Weights of a small transformer language model.
Size: 8 layers, 63.3M parameters.
Architecture: LayerNorm before each block, biases, normalized queries and keys.
MLP neurons of a small language model. Each row is named by its layer, matrix (up: input weights) and neuron, and shows model dimensions 240-495. Each number is 500 + 50 x the weight over its row's rms, rounded and kept within 0 to 999. Numbers have three digits each.
After each neuron's rows, "fires after" lists the tokens most often just before its 100 highest values on Wikipedia text that the model never trained on. A number after a token or word is its count.

L5.up808:450514417570510555490396490467463526485370464503496492480528583466477559550471578451502549480529576531481593515529435528512461417509433561458461487471497512537597505613497464516572534539456459510487492435548466448445585548523443432518504515522459494509497493445419501488491471482453504454503435494528472547556451581615508471551484499482337474513496467487530446428519537489547528554436571416450540419443505401560589497568479450475531529545641455475510456507555536480565528583454536528490537515468468457532491560521513550458465470574554515530516503463451548409499469500460558518522520537436554459511576532588498549498469550485495656515563504498493444526422526491590474465520565489527461558438547471478447544488500532502545428477592541425464424597544448537452447417537524
fires after: "ul" 15, "-" 15, " Der" 10, "|" 7, " N" 4, "," 4

L5.up977:416484515447488415507484488595535522464467472368420519457506429481511530531445446569561497528553452537514474516516421586483520487471486465427560413590496481495541418529494489502485498479439362549521524519522568614463499499522532430519489579600551571536618532501400483469423556394463568511543511513536453541426408506387451454372512525550478527591450561442474579469639399526453520523484451548617509403501557523520470473482577501465494494506513464518481452449511463528471429475519560489468492518530394472534430484545475550503525490516489486390516569595503503501403549502453608438518552511511395536538583472471536536525514516505585459554456475469568555532483434464507489520422489500629537576490438464533499457496515532473461535426438575404473483390585527480469473499450490
fires after: "0" 37, "," 16, "2" 14, "3" 8, "5" 7, "9" 6

L5.up2248:519551472435516525536486487486472531520489515494504509483439551475584565471467498489450502415582547531558452529413371542525619512449492433400503507510484434452450519467542397535529534429508523482471523460504551504592452570490448349521466393424414536380567470489561448444509494544561553517506468435527514511401585449539568502567494511478540522505562404527425503438561480505467578521577434545410465431475518475516506545519476497630429595486501477485516550507537513553494479459550470497466510644549439476541448533512472479429497482472551528446563618534510452438559405523469489504451486453498500492511462416508503513499509520461465517563515500452432613477445462505558369416542422489500511473565423536590578390539468516496495449582396564502540477452590517439488512518562458
fires after: "|" 19, "," 15, " June" 8, " September" 7, " October" 7

L5.up2800:588511464494415515444405436419469433511484499551567525492489509579490508519482474556563516540529430508480532447599588588508570466487521498437512554485498498599485517456496508480482544466468494537449519417498453577561514470429449542519562501511479492521493480542602523581443419423552445496413464516489495511487479468468580610575576512504512554513554429533505532515484510494489526453505528530553517568538394436503570425523483514473537555412561497448502557558458470490479481398429533513440462545538473506564444526398465511502447610422589570443541472547541493440503446545537458550496447406531532505470521534445514466518442451527546486522498467464560453439529566469498499447457537456414465466463393476585494431488578410480444553546512487408507436407496529501525520502492497
fires after: " " 58

L5.up122:412481418488525478477505481508521486502494526546507455500494530534505588437506439526537491486477573475399461432502460586494504439489421501473507504473457446449484458507502571508433515413533470580534423529539519546583514412453509539524520444445466517510438459538494475479504408604438443652487410452568497579483481522490437516560555448464452487390504465451481478569455407564503478445549496510428568629471500518599527541510513502426544463552562407577503527452508414502565486429519433531475526466486470490452552444457606581464453532536489462442518422432536596533382600538478480536506484434505456458512449531505381569448441437510499495489528517479480548473479492421497522499490513570530534520587476409547471530521556470498553566418346480551469437449494551554523636545496540
fires after: "-" 22, "1" 14, "0" 13, "2" 8, "3" 5, "7" 5

L5.up163:626502470497628464481517531477471520516519449503508579499520514609491413556472477475497510456575479401612455531541503468515512531476429472498451465470565559443509426423458550564539610514427539421622516402498478452557510490583546539600456480611540488506528592493587495556556455477538476472486472468577532522429466488542492470400552431525495510544480411494418518544474549504532537500513453450555464544538482538565471487515434546540543544525468548524515542564401457482499524488519432511477556505535547479490475574519563476439450520510486487503550519510492392563511528459453465556503519500500447516536416449412433476486384522502470423550491498473480446552508445409473515539530538557376493494479570498425550552447513547520325443548530526583556518585558551547492541500506484
fires after: " " 34, "2" 15, "1" 14, " on" 6

L5.up2699:476627494519521443418533497442503470429401606474504518487488556463552480533528465447454584542540420483488536463467506422517528544448486503604460497575457663500519486500555465511502413515444472482582555482462465467529599498427514490541560477544498547463505558500537575458509583543543492498557431551507582507577534462620482461508477451528555490481502541539524561470549603499528456489537517524536473575495565478400540537581444528520563465464576510498597537532466515505515531466555523523483499576466498434482516523538471433496447462577462403463551575410482423517467451494435456459444530576440530548487522466500614520413511452463473466522472448531606548541546503468416558554542514504460435432551472569504571522464394554368487484491479525488578553582490499461479444438580497
fires after: "2" 38, "1" 17, " " 6, " |" 6

L5.up888:493493503487458468443475446509500558493528470441542503484502550591408554542535444530509506505483528506505469641581519592432536543453482495529441534479652468542588464510540416568437507536521454453546559411558496467576520497482487447474495586558475439491518544455436583436428431487518466562514537456464574569543540474428432438524481482484502489519493434482446507484563440517529542482504493533571514448528525475451434493578507464456466488584575522537472588508361577605550491571451485555390408436431466452469459437478480603531589499539581469383474456404638535458407493559456533477462516493497494452528531479530557447421513567507496499421476480428575559500444515491533549484488554510539491491348502392466403512446553481480493510602405492546526422402429483504560516539465536
fires after: "." 25, " " 22, "1" 8, " In" 4, ";" 4

L5.up1484:429552552518483544555560431495504564466557505549532477434577562509499507551597485475501542410484540480499492568491444498516511444462586510489478523505579557547463489455428451543428557440493495541487507502540535504493574497471469487377477360594499448545517582450533449487566470538462514474528491464590489431563526557483435479539469465433470454459490417487448492536520491498644579465550498541426509453462470577458384458499547507435393567559458545451537442474618402457582387448492647453460461511582408475492411473523564479370445528418456504528510577467522499443563414514534432453467507444491522456564550443596418487444439458438484482450517522488462554439399556490522505394474462504549536482600534516463588504482418413478531428489453499524548527481537512542616429509524486
fires after: "2" 91

L5.up2321:515420496428584527519419521488445581524574510442497433480519495521527461478471487428525481505459551465506509538545395482416474492493503520488499512515453494523535500477508478490518492469640471502555485526553540554519570521539613483457477468469528464398478570439524449583435617468495572471485505451461448449491407483473550400505422473481482499523636529572499540593510527477539560518544486471507631586556577508530498533490482543479455410455590531487440524456549459535483505515582556504525488535533420426428549525492541474563486592573463525536462540514532512527519493567527548507501553481486597559558500449406508484450467505561503455407476515568409512460568493372448600498460489551541636557423526523589502472438473488514570489441482475477593579506516511531420448543515436
fires after: " " 21, "2" 17, "1" 13, " |" 8, " –" 5, "9" 4